From a checkpoint of a small transformer trained on Wikipedia: RMSNorm before each block, untied embeddings.
MLP neurons of a small language model. Each row is named by its layer, matrix (up: input weights; down: output weights) and neuron, and shows model dimensions 96-351. Each number is 128 + 24 x the weight over its row's rms, rounded and kept within 0 to 255. Numbers have three digits each.
After each neuron's rows, "raises" lists the tokens whose logits its output raises most directly, leaving later layers aside.

L5.up1168:137109149102134148146184116111085178121140091144126115108125106103144138161116115125111118090130129146093118135172117114105148139159156139136090110173115145122135108117150095128134128139108148112135161153128123145132118131124112113126136102145124134139136095126139136109143142129113117102142123123142161135135131101156085099141125145132107119167122113141133104112153119102160130107177134112131128152133110143173136125093102129097131128110105100099137141136149152131140119142152152111106127154144138136122105145186137137078100143112114126133089083121126167126139183130121139142093093184085074123121108125124095106121138134138108204112111118119173115133120122066120172131089125194053077092139171116122128120149162134101120155158175130145154120101129158178114086128096144
L5.down1168:140135123153163168114124173192100151131107138133142123103116086106076156141144159138137120142139128122173115113106124090117128094142121172080139126125110098140154116145144114179142148169121110139123105135122154135102154162137145145116126106115143166106143125135130138104144119117141159116112132129105111092091128147156108136140124114098127126121131124112153114147150098126093133130137114135098111097139087101104136133134152133143097129112136097069110092135156104078148123129122091086178091121107171152111093106098131104099141153135114112147164122137147109150130139113145092091162081125103093160127145117101112138142139126145156112176144182072138129146130136137102137130084153113091166138126142145160203132102162120142173115152150131116148166140144132109096143121109126
raises: "ung", "on", "adem", "un", "unt"

L2.up545:141123154142135072157138095174123156143117189125104078118120160091093129150157115109120117167145087145131103137149129157134104168176172151119130140122140099148108143092147097134141150114160075127128140093131087149084145105122116134143077136125111139139127163100145091118100156135144159135125125116085124169128149132146130117132157131107145098143123118149095115110165084164152110089115127130142119170109105114094117135143103097113148139150085179129124158127128152141112138117120163092139118117194130127148099139136118122130154189162125079158110132112101159127169119109139156144114094172106096145077116151079133140127199111106132139076136116116107118106139118111137141158100135106091137116149146075098134110150102120141155102142149132157148127119067100128121101101169145
L2.down545:118131129128139130113100096101154130195152140136117134142114140122140145102170131113132122164132117145144044126173127092120091110094105117116118128145124123093108138103155169151105122126133112108116128118146114090144112127145142158130077136118135119154138142113109077104109104099139146109145093144144146112130105148115156120140131103134130132124099084147120115092161142119167108140155118140091149149121119153166121107160112112199106156126139149099093107110102140128192140089137140131172127172128145160128134104140150098133151130146123149130147114113111142106147144109119126097113106126152113116115155165156100136108133079094119158092148166103111112122106107143123163121174075119074125114144112099076161119117136088091135110146090174104142131119119139135110096113120140
raises: "=", "-", "Studio", " following", "EP"

L5.up1071:137151103110130146132101099097145107108129123114123106125167119092101149151145115128128121144140112134114131131088143168115129122102166152118110126116148167144072111114121133143142122199135157116138140153112138109154123109129122109194116100162109152112129146160167114157156138174170115114088087103120118110097137185114163144108170096138126129123112092146155111117114141112106166093125115147119087116115127135137180140107127124096114137145143122111155128155138147119098119105126160132147177130151086128104167136075095137155098128118146122117107132126087111138105104051177140099164135151094098122122146137126092140135141146112128134144140115154051125132097139109113171124138130083085115131133165079155152115165148154111128109126137102097115095141128184165086142109165143
L5.down1071:156144127129118100132130116125086063140139121078140159145106120129062141118166121109135090142112164133144103122117103140081146174080133102133120154102137152123126175120109127067168083134126117109131161133125079127123134135114099093134135100148130172127122138133165124094128069139134168105092126137093100154173145157127105162137072135125094104120169097119154107137116118074104116164144110106135128183115174129136187138135102126121127121149157093052132082104140135119149117152108124097140125121124144130124139133109098113120143159113138146148125148140102114134168175116132157132135144156095128120152152112182120154086110164137111097132125098126110095144089116126116116108116133133091149099101145160161142138136078138126102137180154089132146118113132115134100134133108125
raises: " other", " others", "ir", "ivers", "ih"

L5.up1169:146127075133150119111151166121117124171159096118158112078138118144157119138143115117161126108138134134092148181065108165107147126148111133154102175138143147105114110115080111129098106108137126157144134105174142180175112114150125142110147104125102159111147145093160130115109159150136146118158144155088115154144122153082114168146101069111103103121139100156113126156119154105170133118130115120122148136134136095140173163179082111155122116143132133046160144150103157135071112142147109121158124113143139121123091063116145183141124140152140107155123171125125135133129102168119136157131135116073129165172121158129114138152118109113093123118133112137126100143132136128102140138132133117140130137139146146136109120087157107141127110122113113112125130106129157170137123128158147
L5.down1169:121119159144146136143145137124136092120101160164125147118147088091166102097124145114147121118121109129118107108140158168136150098120122142126141146122130119131122128113113137153117150106159152172124163121132103123130118101160165099142110143158108127127154121110135151104113096149098071182143075102112076109152139150167136123157119095106104158077098120078093121147112100109082078156106102136137153135143127074121138067122123120107182069127138141122171126146175151170142143135130118111144126157129164094145116074125151149115086128133144139123181172129105118139170146190103132148116161105122102136105133139142111109128125080152140154132167137155139101116120078127103099160154131142126116059136129115116105121078134120095125139141142127101074109156119089130125143143097143
raises: " American", " Korean", "rop", "American", "umber"

L5.up1283:124155175127141169125125105138154171135121088114127131126117126124153133134138161103153093183135130127140086172128118149073114089135117116166140129128148176128094158122095120116070106156166097136128129143126143119148131145165141125095113141085120111143115103101124110086132096119159156123142135132149118129158175187124133108128102129128109142092124145157143115149169133110134162133143151151115119109154168137152147144091114136126115149100165094136135140129158089150142103144101158138162142165136140139097134102087118130149140144106127107190133123104143097129140093130121138115099125153104145129157141153139117151061178089142132144087142174096084108139150127144137142110103095159147120108168075109095133123112132123117128140151083141128105151134136162077116116153148163
L5.down1283:135124123111141136106089130152122120126093133176118126118124117099128120130168150113117115115138127125107064119139120056143079092116144120146114125120098141097145184128112095101148111114152131111143085136086157169119068135148181101156125128159132100170115201126117105103118119124101111107118135081151137140158125117127106132127125123121143107138119131149180104096152121136164140129135132126144119159123134137106137114160190146157080147148145080120143114160113137127154136140116144088063148153079143162098134075141116129125145115107151136132092093144097160139107121096108124116096145155104131121113148137131147147104143099091133149106119123094106125119080151116147128132097119112130095091132119118099136116170149095146118103125153168133122125110131124170088110106125153
raises: "-", "=", " Candidate", "|", "ror"

L5.up90:132107101131124135145178125142137094163103168156155128126131160125144088110126116122143138138098152160120176102132143117149136086071115138134135149114165130146124126097129151112140155084110143106167128139162137115146096128155141092132142133137136106117111136109120100116099078118130096096153160159148100105147169112153097087101079153120143166140128149088118114105137113156076156117072186103131126165158116116097127116100131134159112112120110124109129208086106114118143144126113147103147102143152121130111148142150096104118131107116103093160113157138178100123129111131120156112170111126121128186121087151096136165114093116140132132119102163110155109118138112110152140151137122141123130102103131135097126127112164149138125091143161151167119110109135085158084148126161162
L5.down90:134085087115094098159128150131155105127157098123077102137127110134102178123125143139110139124126115155129147181090128089137136173146106139084110133120136141133110138165154140130076180064122066132127157158127087119154136085118180096131117114101142139110144143102136134107131172098144139109178125130112147142131152167059121123098080145088143150148139129121137158139148139138112141122104109153125153174143131148114116121121086117106108108098153145095132116118093153121121125155174139141146133117119097166133100143154114107184170162157148135099111116132159103160069132104147117114091116125091085106089139077110118077146140124125099106111162137133164132130143118122079083152097141142136141131129118136130122130183136150112117156137118156122133103167145091112138115146149125
raises: "'t", "atically", "orrow", "ato", "ß"

L5.up979:139136120133128155150127162144128123171155115118112070110147183121116145176222105133142094137115124138113141107151130091145167143172108169081130109142124121149118128167153104139099124126131153167163153152154119148115131153152091117134109119112117168163093165131127120136142090157084157123165139180095164112153156148125137127097146125119095116149125120132094153136191147145106165111119151149148106131105115170120105176139119135106154141081140145116191130102108108156129117123114133132146117124160134146162116117088154144153163108119112126132120149161133127134142129108146124114164168151115119201135122104117123115128130126105131127125131163111114117102147124141146083140130108124112160157144142145118087155129099167139057127105142118108094100085110132139127169128127150
L5.down979:058166124127112114153103144137121158095131123130112127123157175146170153128123123095142151090142136143082183166152148145113149146122124158117133099092145082147109107102118138093092135103131138127076108148154146094102103141129123119114099144128148128103099137120145112120133132128131126145109110127126139138152123150109116112113115178159075107151073150097140104145133163131143119164137123109121107192097167104136156115117103140150117093159124124126136130104124173130143106118113102157102128140120154140118107139150158129154138119117147119125096131113145109161111117164141093119146126122102154107180124136117131126155163175091190081144118105099104111120145141132114139160116098112112138115122096131159134128118128141125126101154166118140145171137167122124112172138154150
raises: "ocated", "ows", "ties", "ow", "oc"

L5.up698:154122138133155073135155141151105137218116113099108093123124112111132150135139108095161098133153131144095156147113123159091159117122159161114153144133102114109197133107115141168157105120140139036102140139136120178145155095126109124124179123130128156110133115111147146158155110122148100137142123115154162075099093171139090114138144111095076118124078113137117117157135136140127160141182151148123125094120114108071119164126141090140095130138127111110117172117152131113138131152156091121089121104113160140122147131134133142154131143125095125107177117105116126153131103090137070120126134128104127118125109144124097158102118117143152111150138141114123117103136130149151151152147138111097123103150095129090175147183113113100110123115201143181133127161142141145137160089066108
L5.down698:124119119142155182132158113125113135143134089131152123124146099132175104167118099166125148159134132111102128100116165105115146128128148147114131124100167085154133112127124140129125150127125128105147176115129141144090108160135129085139139142105150129070094138111108153116114145154168108124108136150118126111096124159156133136098168155114116119059119119167149128124153105087124144147120091174102125128091116118131161134122157157128123129106111125158128117114097087086157101058157155087111106138119145135100102119136126101088129138177121170090173118138095134116154117136145113135153119142120119150125105106162110120098144130133087125156147131115111118088136113093134091141118138115145139069080100091129147133124102104118142093125121083115136127117167129076119122159156083
raises: "un", "u", "ung", "ang", "uan"

L5.up1245:127107142155085148099147101155150138115163110168105152131107152116122124101137161142152127163116182161105111164163117142109134100091156144045114105133139119116095123140167138122130099109110149151165117130098122143118119147165117104118112128112145114120112141148139105146097158142115165161156159133161161106147128107123142068105195050130114122149151102167117159131077153131101125078109131122095136118058129107116112099108106142119168153129121119117161126117182146100143123113140173141112140130098110088138149123121114108142105178107111124146118169109096153134123117099144137119116136129085101161130126099124163147163138123126122128118142132121085147133141167124149102156123154140136144100113129148124131123150139128151099113129090161177155147128163137133124149158105177
L5.down1245:109130121113115147109083111140150162173120151112119111163139126104094132105050107148132112134110160137137159103127154121123142098153141158141132149097130110109119096122125124124153184134110128117140136109144139129095143143134141118152148129167120122170139083106086109157139144123136122123117126120163154148169134118091102136105096168135126116125122105149118092143100129129133076120176109124100138107149151128116115157109180112067163139121115127111119115175143145084100131134118112151105139112143108114114101146105136137163117113133163101124129107105133113178167152169133143115141126129121113131112167093156124128095153107156105152144150146051124139141113078153102115113142142108160108143168181113126112120124121156116105089140102102119102113135104094145125105159183118
raises: "ized", "izing", "ña", "ised", "pan"

L5.up1355:157088112101116159142124142142094144147138102128113124140138132152124119141152167137123131160148127174139110141120157147104129101132099136152115130158089101119112089110128146116122138093144145148093132130082094171147155130107108128149161101183136184102138144122142102098135118139161109124128107122164156131202152116104110107099108134174122124116085148085106128131091141132092102132119125100133144108133117124124183146142147127093118144133106107131111085096106120137129100092143129121119185133175100143095117122075137085102098099119130131163104111154160095186160119118127114156140172121090123096123184141124106101124119142152148103105091130152097082110148104127142139107147119116138117177128167126111134096130135124129103113119124167145154084171140138174137172134122117
L5.down1355:113106113083093114122174110152131115137163091106127155130096118110091109153111127110140164173124154066135145178119100126154107107111125112162164126158089175170102121150116114084100123134105098115098131148144131132072110139134111149106142099163103135110132127142165131104091114164095133134118136148164141111145144120144124140135145134155136098124125147095136136147135156140099146116142090130101131184132153123119128164080086102125120123141130096195133138109104131145159079128149114128165156146160111102125124157125109173130108163168084155141129112119152156107124135129088128122081108137125172135130153138120138090123154149151106143099164146112106123130068159105125127130133121140163128146150101109126098146116097083175121158144176124116136086133118132112096127147171101
raises: " others", " other", " inst", " example", "ced"

L5.up762:154081100128098122145099148152130143140122152117133110150158165158140142146171125083116163101158189124182088123141146144125114099126113143135140145079113156124098120118113166078137138101116159088157138138085144141156102138109120105121140154085114124149161099115099127110141112111126092132153155126108169116140143123148115112121143139157117121154135134109122098166185125100132173162117127119163134142129106145087132131101110125151122091083080111129113154081172128112085168128134132135144081160117147149119156117127153142104151121121139143122160099124139156125110074179116135111135127129121152113102139122101125124121093092115135121130118081154120118148138131123144154153088103101122090141126100135118079133120171151147100125130125146123114121103073104126156125163102125
L5.down762:176096177089188158086108147118133131095135136127151121117111172124128073156124122129137103123113100136086091145163084080143141080128122139136086157139114130173128114090165114134114137127157102125122141171122163106149121125095155122071132146115127171141139127145157162127110149093150111142109088114160119157180158167110157137136162129128117104135134127107148133170105167118114125126126104178135119116129135128144105146163098115116140085168136090106092121111150096094138129150125121115098118103114157120121126178098115142136136121151109127145100097133121122083113102079136126105169116117097112129124072146106138111121162143163133107149175155102121117072128126137150148113163119141089107181104127090131147103177140154127154113119151125088133094115144099170147123135131129
raises: " who", " whom", " whose", " a", "ieties"

L5.up575:124141107132154098146082106126110139135100157142102116179138134135142098114135137117135086121084124120104118110125135111099137180175193100117108141133083158127110130162121128149120124114156143104127116121155108133136063113133149179156114111159143135136124154145104095099105122090136117111120139131152159131163153121121075142129130131160125101034121143129129122118110124137121108133137123082131159130153154145148123182134116168128176171169112108183105111179098144156104154144155113101142118115145145132130147137103100153109105155103124143121117118141123124139159125128131166127109102129140127120126143135112165127112134172121154065116163125126136137155123124155152167138101150102136160120156133150137137074154124144156118154155114126156139110155092155152139120153141060
L5.down575:117151133143145107100148105166149108104138118114107108099146125199115129145109151095116156104146116192125101113114122124119119152112135147116094106113135119086138122069141160126143137141115151155099095122113132085081108125139121109113133141127084143110146129147133162147138102108149147093075115107142103079104106126124122141142134107107115091174107136133135150099214129122120115123082150117139127132138094153151125143136124140100135137090138155104109080143146124085128088131086102119120145177119141159110126117145089132166088119143141155128129076152138164131089123137161076138109099155155100094152166108150062089085119131102115137108111138114145086132087155134048143140116120093126108132151133143124149111067159161151089138147114107165156151139131120123105100124110122
raises: ".,", ".S", ".A", ".C", "."

L5.up674:105134140122149128132127159119104186155116109142149122127149161133112114127134102123181102118114174132160127118138128106162121106158106126106144134150136106068182113131100127127137080150150107152111137105116126141128118094151142131100164162122150132152151155117150120156097086171108118146147138098149079170156178124167121122102133121092110144163119101149139134097183136129091110119133130115156140188126134125152090145138116131147131091119123089159135130149104148125139125149178130175123125175112109113118144143140107139153065163158114154146133122140142152088145164116133135150155067166158142161142119120102126077149103150141142099129144100162143139130150121127114142137148105137094151127125144138075104131152114141144123133158153104180154109138143123177130138161173099
L5.down674:114124103142121107163120150114148155169155134112121139133125079089197109139113168123125110134128133144101116126112084112147134124075115145107087135128133096123151127133093145167122080155174126139136128116168123114062132122138124137136082097127130106154141122132138079132116083114115086110132103134077116108116137147128135109139125132146123105115130138122110160125115109150140070082108103114146131161100162109160137094139137123069131109151121106078120127130132157100129169118130138118151156126098141131125125129162170099136135144151089106145115125105176109129139160125158109123143124156176100093170109091159123098118166095150083123148191117142142168116113093170120152126143148134157116129124129146133100097133081127132123137133115121124159140157117112152138143150127124
raises: "able", "ably", "ability", "ce", "emen"

L5.up396:117156107098128136167148136115142079110155080130159129150150084143157111187171147121137149142094102098171135082115114143108143123124144130123108088160120154069130100115142106152142119103134131134119108152126154133108095085133141121096173137140134142118081117161127139114111127134142112158152091140155127126132140105159128091154173153164103121060119146120126140178121131128125184122129095164148122099114118141141144139076122059096111155126102118140156095148149134128085120146113111104139085155112112145127126173111143124133117139108150108128144158109152123103127138121190145139137175141144123154120153126113101104119131097108113113144112129114094120135118154135123136166151097166092099173123116097140161110142119142108115090122155136113143097133155135135127128106116164
L5.down396:105124117150122164068139140093155167111125182110118107122111136073138132129104110130116156145079141102142166133173134130104155111127129118168145116098150106110168096128155144190146114159119139112175149112138128148102156145113099102095111138143111121114113155094136118150092064157117158157122181109102131135128116104114140159110121129134158095099134134115139139128120089110112163093080112180147145114110121146161097083127103095141100115129104158070110100119145116089144133146140148190148125147090118139087125098134112114131097156113084150134107116169127120134147112143134110104102120133094142134137090152129087128115085122119122123122175162177107137125108129137163143126123106133116102137118133065127135111109104167138105120140086106109164157110141171122115116138116138
raises: "ius", "ability", "che", "itors", "ión"

L5.up101:120164123169084146110112130173155099102129101128143120117141130129132109153157154161084153139098098114118155104153131163129160099143112152098127083089140147094132118117113131138106096104140141128110117125079079147112133158145139106102113116119154097067108141127139163121129075131106102139108130103119116172135086138119108103048110109106121129113125151173119157119124107164143116108122118121123077117072129128120116167139134140154115153115158128085185172111116147157128144083118130126172092135151161127133145173152137113122118181150159102108103139124126093152097107120130137106101103118111138123154142103142110138127178135136112129134155129126164106114155101178134091107108098122144116132131075136117146100120119096159103090152175126112154117143144135129121125120103113
L5.down101:104129097152121100096118124093118148116137133109183126134147114162108139140175109110089113135202115149108120117109158141106142118125133114153101160088127139118108142106150165157143125124129153142127140154166100132113127112140140107083138148109078101122158094141158138133109138123121124178150102115123086116126102135146084133105099114129129140162106075134120104098118134117117112101161137128101117201169138098099170132135127118168115108152130125117099092101131110151143114111175133120155127120110189125145128123132104126137176111148168150119073135100091136116145114116133118126132140130140154118138152115097129145121163136113116125142139180149151110125099133217142123172139117080170085122108152127162077153105125088117162127136135168133139098145165119126073094157138152
raises: "head", "field", "aged", "born", "min"

L2.up1417:150150142126164115116168119165166133134121120163102177096112093122127107161146123139145118095086132079140147137132100184085114092121127154157136104143150095097115126089159097084142137143148193164038144096134168134124125080145102085159140146144076125115137156127178150137139158124105110085152131143127118109147142147136127092123135127116087141071117116147145179120105173109100115094107147112087126141111112138078124170129109135111177119130117094089082151115130129140117126098100137132118124147116141129133120094155111131167155104120135121104161163101101155121110144178152162163144112166111081143087119117144136125124142144107117128137106093112150115144072143130050122147147079108144128127077151078149127152153098122165130145130146136107091133148093105105138109116137122
L2.down1417:096106131114144126120126067142159165116144140132122139106106077140190092142108151160147126147137140139082100107114132146106143141094148150101133110117115084074140146155134136146109133087144106151138197110145107098146114134132097127105105149156052131121159184082153105153080122116124095164123148145158125132094157132119118117137113110125132123129142120169132152122107152134114124105123156134103140111155115140143136082081151125101142128130092103090088095145133154078099104137126134123094133122166143075142130131154100107124122163127195179127095124125089112136138144146175144165102142112082134130102113105137122126122139086168115099129157149120146085128137138128160161143172128120163129119105118148095103122153123114114155137141130115124114115135115163138143174117159148
raises: "isation", "ized", "ization", "ised", "izing"

L5.up1458:143152119084123128125092127096097129139130117107158127179134131132149137127127133142132155139119147131129135153123110151106119150117119139138107164095125093100170109178131099124154103121109156135137122121137106166122122162123103126115122105128149117171153134111155157142091129100126148136121145169119106124142107102150115104089134060136109102129161169083120116098125152145094134168075097141126124134080138133160139111123146130110131129128139168133144116138159131114063119125173084147127152129108111124153162126118135159125109123142171154127130111141136126144177105149095115151103109167100173108130127121092153128149138181174147162140126132068098132159132138107129137155109116147140140091129145114103147140112148122149117156130130094138155096079155073138177146160104125
L5.down1458:106081088096144153140127140114142114092173123143131111153133101176181117118089149163115157138177146103120147136149176106136105087110158165129185141105108120089112125134089142072119154136110155124142138119141082176098120134157100149135148151150147106130156120093122136143128100094136111125122114151092145088147143131151105136096122135108145131116092123109142111167134107119140124148135138151123142110115134109147147175105129122144095122113145134165113120094090108101094142127146068106068163123119106119121160146115085132141105128133128174125116145200099143112166144108133102121116120158116143149096153116204085114115167126135094154133110115131123138133125145062135114098108110097120141067154118108131105134114122139139111152163115127160114125128169116125134101123102142
raises: "ol", "aut", " other", "olit", " meters"

L5.up351:131157141153128149116161141090133178135142135151160126131119123120118119125104064155148127134157101128113121112126148113111123140118152103136150144141119123114101124134152124153204126099062127116079140111154128101121132153181146130105121137105101110102151094086114118124134140151132144146151103101113141156132104126088197092145100193105100097140146100114142076146093129149149104119150127130129098149132113107116084137124134118137111112135135097102132124102140122112157145150149173155105130119134118134109132157138155124152179142081142127127149154142112125094151080113126092149108096132081156147136093156116150120168131122121196140153113136127125139155127134166121111141186112066123145112096136167116136119122158093140113171140111109141098131097142125112118158110133067
L5.down351:124104104153112140131175158096120127149121144122142157159117124149162162096105112137102154097118155127114112127160120092121119100085191138140111099134102153153134127125146091104098122121158119122119132130146080148098117104142131146101127146170115092090087097092106131113127164118167143143097139165126153136142122121132140162143112115115115112144139115107120162115136130141123151103118144143109180144154115092147129147137095119158100087097131108160158134147144082056166104095086168115131118139144129187143132096128104160149171134135093122162115118150151133149140111122119117137130123100175113103155127131143136087077119102149116126104147106152113124124139124132110174111095102152166119128115157093117119181092175131171198123087159119132078137147114105108125175142123121
raises: "ables", "ability", "able", "rane", "iness"

L5.up782:142130164065080159138158113148118111136150086120070125101131121122118089153108128126123126138141120119122150154115094106135133116132088180125146138122104110120118112141130116110130080100131109143138102136131107121113116155096146173075143113112132124120107138119125123089094123147112099128087130089105131167143101155133165140093173128120145147122097123092176132082112136147137160135157119112129101128134098116110093100171121161145103139067078148163177217147136116137099117136087089138119159149124134085141104153084131143116154145128131114093114097121115181130111139140136139145132117141150137069112090158113150185128174159135124101129096108110137078084134125152120121119126126071165108115111151124101151069154111153137107141119117115109124108133140197162130161165130173
L5.down782:150153115086160135117086124171152105133162117111117142092119061082107126104114088121168148121135108098114113078092139107122113146148113109096148142126104117154127113113142127128133100084115111148132138115121113116147162136106120133126158100148129099126120164114073120110137117123130092122120141128115150157164119135155147126100138111114108098055151139102150078072125102114124109119149120099145133122127110171103113138140155173109147108111126172127130140133129117101123158108149145113155147110117104131124095136148165090097144126115153119143121102176121114109096123145146132174104137110118156131111125114111118134115114093141156129127150147124170138122110142102090136139142131115129172159128114162101088143086112119107154079137122145113126094105153118133112159187107156
raises: "u", "ady", "ur", "ined", "ine"

L2.up679:115167157147116076095146154133146158125096149101118102124148094152086118166143145122104149136098129111123138124142114132121133118092103130133152138124109183125084119129153109160124128086127131085140162120120126119116111134107125088061139137171111169122141098097129154142128142104137124142129129124164114144121180148118060133147107105108133136147154137127118161111113175161118103106149206169164092159088059135113106115122108127133124173141163151091107132113154125131145146155129113107114105173148128135105119125117089099145099123129148124129150143169157152149164128136106119152108087164093145100149154097114099128124123143136111113148105120113119110143104120193153127147130097115107122143109089112123065160110114080120118143145146144136155110109100129144137118128082126
L2.down679:127101106099110149115120088143139145149131116165144127124087149094111113083156093154141128119163072149115123123063120117121132134135150170141160138095158093130143116117128117096103109096138114109140149154169089130120107118110164153164094113157122143109127160116138088120131135173136112122117082103127143112147103103140178112165151145121145128170132130101129109159161151160099100141128119076136138140131179137104107126076109072154163121147056142133137130108114120125106143123152105142146069111142117094097121147136114076143134120116102145148134100072145064138115146139159134127140160161147116168151137155086141105139113081118122166130128150111129133115155140099102106147134117137120113091179110146147128157125116137132149177128132142084182119154142088137118110174168127
raises: " he", "nam", " she", " they", "ce"

L2.up1422:109118155147128143135080144129120148115128131116133150147139129139140118107135146123130107116119118138129123098168095066159127160106157133113103090157106128140178126194135134120156110109140129165127085149110151162113180103121104072133158113126122114117144091135124088149086101136116117118125137107156118149133166089140154148132118149128091149068156112087153098109152099101116162137120125091108142152149086091097162129137132124111137105129123122158153116133110098177119160107124126141119156117166176145167153169103154157168123140100133102139127166134116090132148111114132088142132152170103091153125127117126126102140132105115151128136120147129101139090135144135091157151139124073100106125129147112091097137152101126098125171122152145104159160160100081155105129120161135
L2.down1422:136121118123116118114125091118136153121154143128137120128151129126152103155123125136117168094132112148094142156135131171101175094084098164119109135135075149133145150092128122127063120106106104094164132159135109125107119138144151128121120100117154112107104137128143171147161117160106125115116172109140100134140127110144097205089104177162125122130148160131171088122136129136143120137159147088132113140160115145084154113143090130136130141122144110135146124152127135149154112113109124132140120146147150116102148130118129147146147174168103103133148182106146152104125156136125139139107119133099143106163123149123201140114156138116157096150077104115095172171132157163151079144127157115103111128128092131116140170123109145154129129074119125107126127135106114139127134095136117
raises: "″N", "″W", "″E", "wards", "ury"

L5.up595:129139089097149131156126119118115110126132118128138119133124142102129156179117137140117159096138094086196139127118151139105104098104105149107147133095115148121111112129125121139118126108115097114138138168123097138114125096121131163142126155131092173130154158144153099170149110153141147142108142141151112150129137167141100177123156171135125077127146163126129147156163104178147124170098158162117131135145134122116109139128132131144096138073127162157113150063125108124109137122132132118094092149147189120142121129152105155165138149128099067100150148114117106111123103138149142136115145125163125153104093100172112127131123107141209136102119152130121146098145123113126142108145132117134117119151106101128157138138153111104101106164133106126136114092126146070128138123144133
L5.down595:094104140145142128145095114149120150131137134128131168080117115148162143129115061136133117148153164148130131098112130134111153125125142138120124107106136129087128132126108128141081142173133151075172115132092142114122126128143064152107129099112112130136110137114106134154117115105132139128104133146141149130066138134113134130127115135148167128146127137103125119108122117129125143099118155107113123083122092135102131135116131154112081140097123201121124123133094112096139164116111173105111116105125097156168153159160117157098183139116117129066138125127116103150152132177103122113107111126181158110121122174172113125169109143157136133151138148156180139091150137123115162078122131073162153100110107143115136162122097097139159128103081138183130112132186088151129146131106115
raises: "u", "ules", "ud", "ut", "ur"

L5.up1080:115119124170164105123176131129143154142088083120147125171113160155184177109132130135064149121143139115072122131107074173151123143152099136129151166105145126141119127124136131116108132120128109104150149099121110107148083146100149122174139114142172165135148114160151156158144133149097128132124093105109169091093179129129103163126147183121140120133134167118149099107109155149089102112121128105178134136180119102140117166115132125099154106142170130112158108119147175144158156138138117142160130106136138177111145070118088116175137140173102117154124124139125127107115105098164097124149100108149098134096167096104155137141155140126118122130140094132150114133121116097095162113113137155112102108180136133157100108093155162156136110135098136110192108139135159137153153103154115
L5.down1080:100102163152166136093133124127136134113144120165095179132164122145171132094121121158099107133156121157130145107127122125113112128126136137110100160138140127077149093132152155100161127104118128127117069108105129089137117133068155141115117125171095135156131170150091158156093082083121091133132129111145150105104119106127132134105135156125159147111169131089144131146141155138150159127141099080147164116126121121116109128123166123162155152132082127127159124096122142112118109170067122154091109165107125143127124103182166126172108157125148122102120112124109151131099116116126082127115116112144121130091168127125142116186136102136144142139133152143100163081127139121102131153151136106123101135117125145138151174128137109166086116158158079166119157139089133173107149080144120
raises: ".;", ".", ".,", " (", ";"

L5.up1476:180152158119100147133134119127122127152124091124146114161146140098148163140115069120131111122138170153131137128118097135110120093156108125155168122048127185131112140116135128122123127161153150105158132131104121151116110121145091176142127100130127141124078156102140144154194131140168138100105155137145131129146087139137124206149100148135118105133116150146139110152115104171142134100120150162140131157150112141101100137122110096094118100086114123115127150114134132157100133133079152110160159174129122137102092142132104137158090143146141110135101158123134145149100102113111107146150115135149127131153078147132102135143133122138106127112108112075100199164111126135127131107172154131097139126147163146091129120150104161095139152106140103121082133134167166119106129114122144
L5.down1476:138113108128133127071121140149146129167096125106172114113144118135135135147084147144111105097082127097117106139109118168169145117138188159176125125092118149116141146114124165150120159096114137162140107131164120087119118110131163205150136087149153144169100066084099076092150147133117119136152153147106130099122133123107134121157114126133142130151110146117134140131144110122139112170126116149104154142161082127135104110126118131116158149123135119129107128151141113131136177142102103076100188099132132126119127149148126098141143137126146082135131112111133137146132129169095096126125095104129144125146158119132087147118121079109103090082133097079109152123130118152112125128136124112132109152128155153135132136095133085149139127108168096145127137133138132063116147121132116
raises: "ables", "imes", "rip", "able", "istic"

L2.up1271:122142149095132107143163118094118124130107165121116162138139108093084130134102154112126142103139162151158170144103105134092151134073106133166136140093139085126123099097123105107122153136080134092103115130124154155125134122159126067091146154094149166134136125100139086121094152125116126143095157120166113123172165141108132114122121116108131150114142118154138103153100139097086129126163146148111136118137103108128092110103068143138128121106095107098121099116166123180139144156145089137139096118140158140095121144121109160137147146130095124138075128122126103111112101100101184085134103108101113117120137127107143112156113123109114121115137113134134173135162082102142136180075096126156173132142116130159120115111142167118116136110132126186156151144115185166112103110134103
L2.down1271:150105148126131095113103163093117182117135139144086138093088113103125151137164127095154092149161103139087141115124107099113147124057133136097135144121157139131121156101132170149162146140140137120152129141132163142097121095129128116102137129151109071145152152141102152106097141129119123182129110075129184151126098116126136143109164120152162116092120149100136141125144128104162127119138129159146159149117146132174088170126117139121149146112135110142140144118115139111141153133152109163098093126125094130131138152110140104145135131154122126186088147107129125148084139135118120116065156101141120104120118087093137152152106107153139151121146147095130151120130127150137129148108094106082121096130164164200129144143125114151145105080081089162135126112149141115129148130169091
raises: "ment", "ably", "ground", "able", "ements"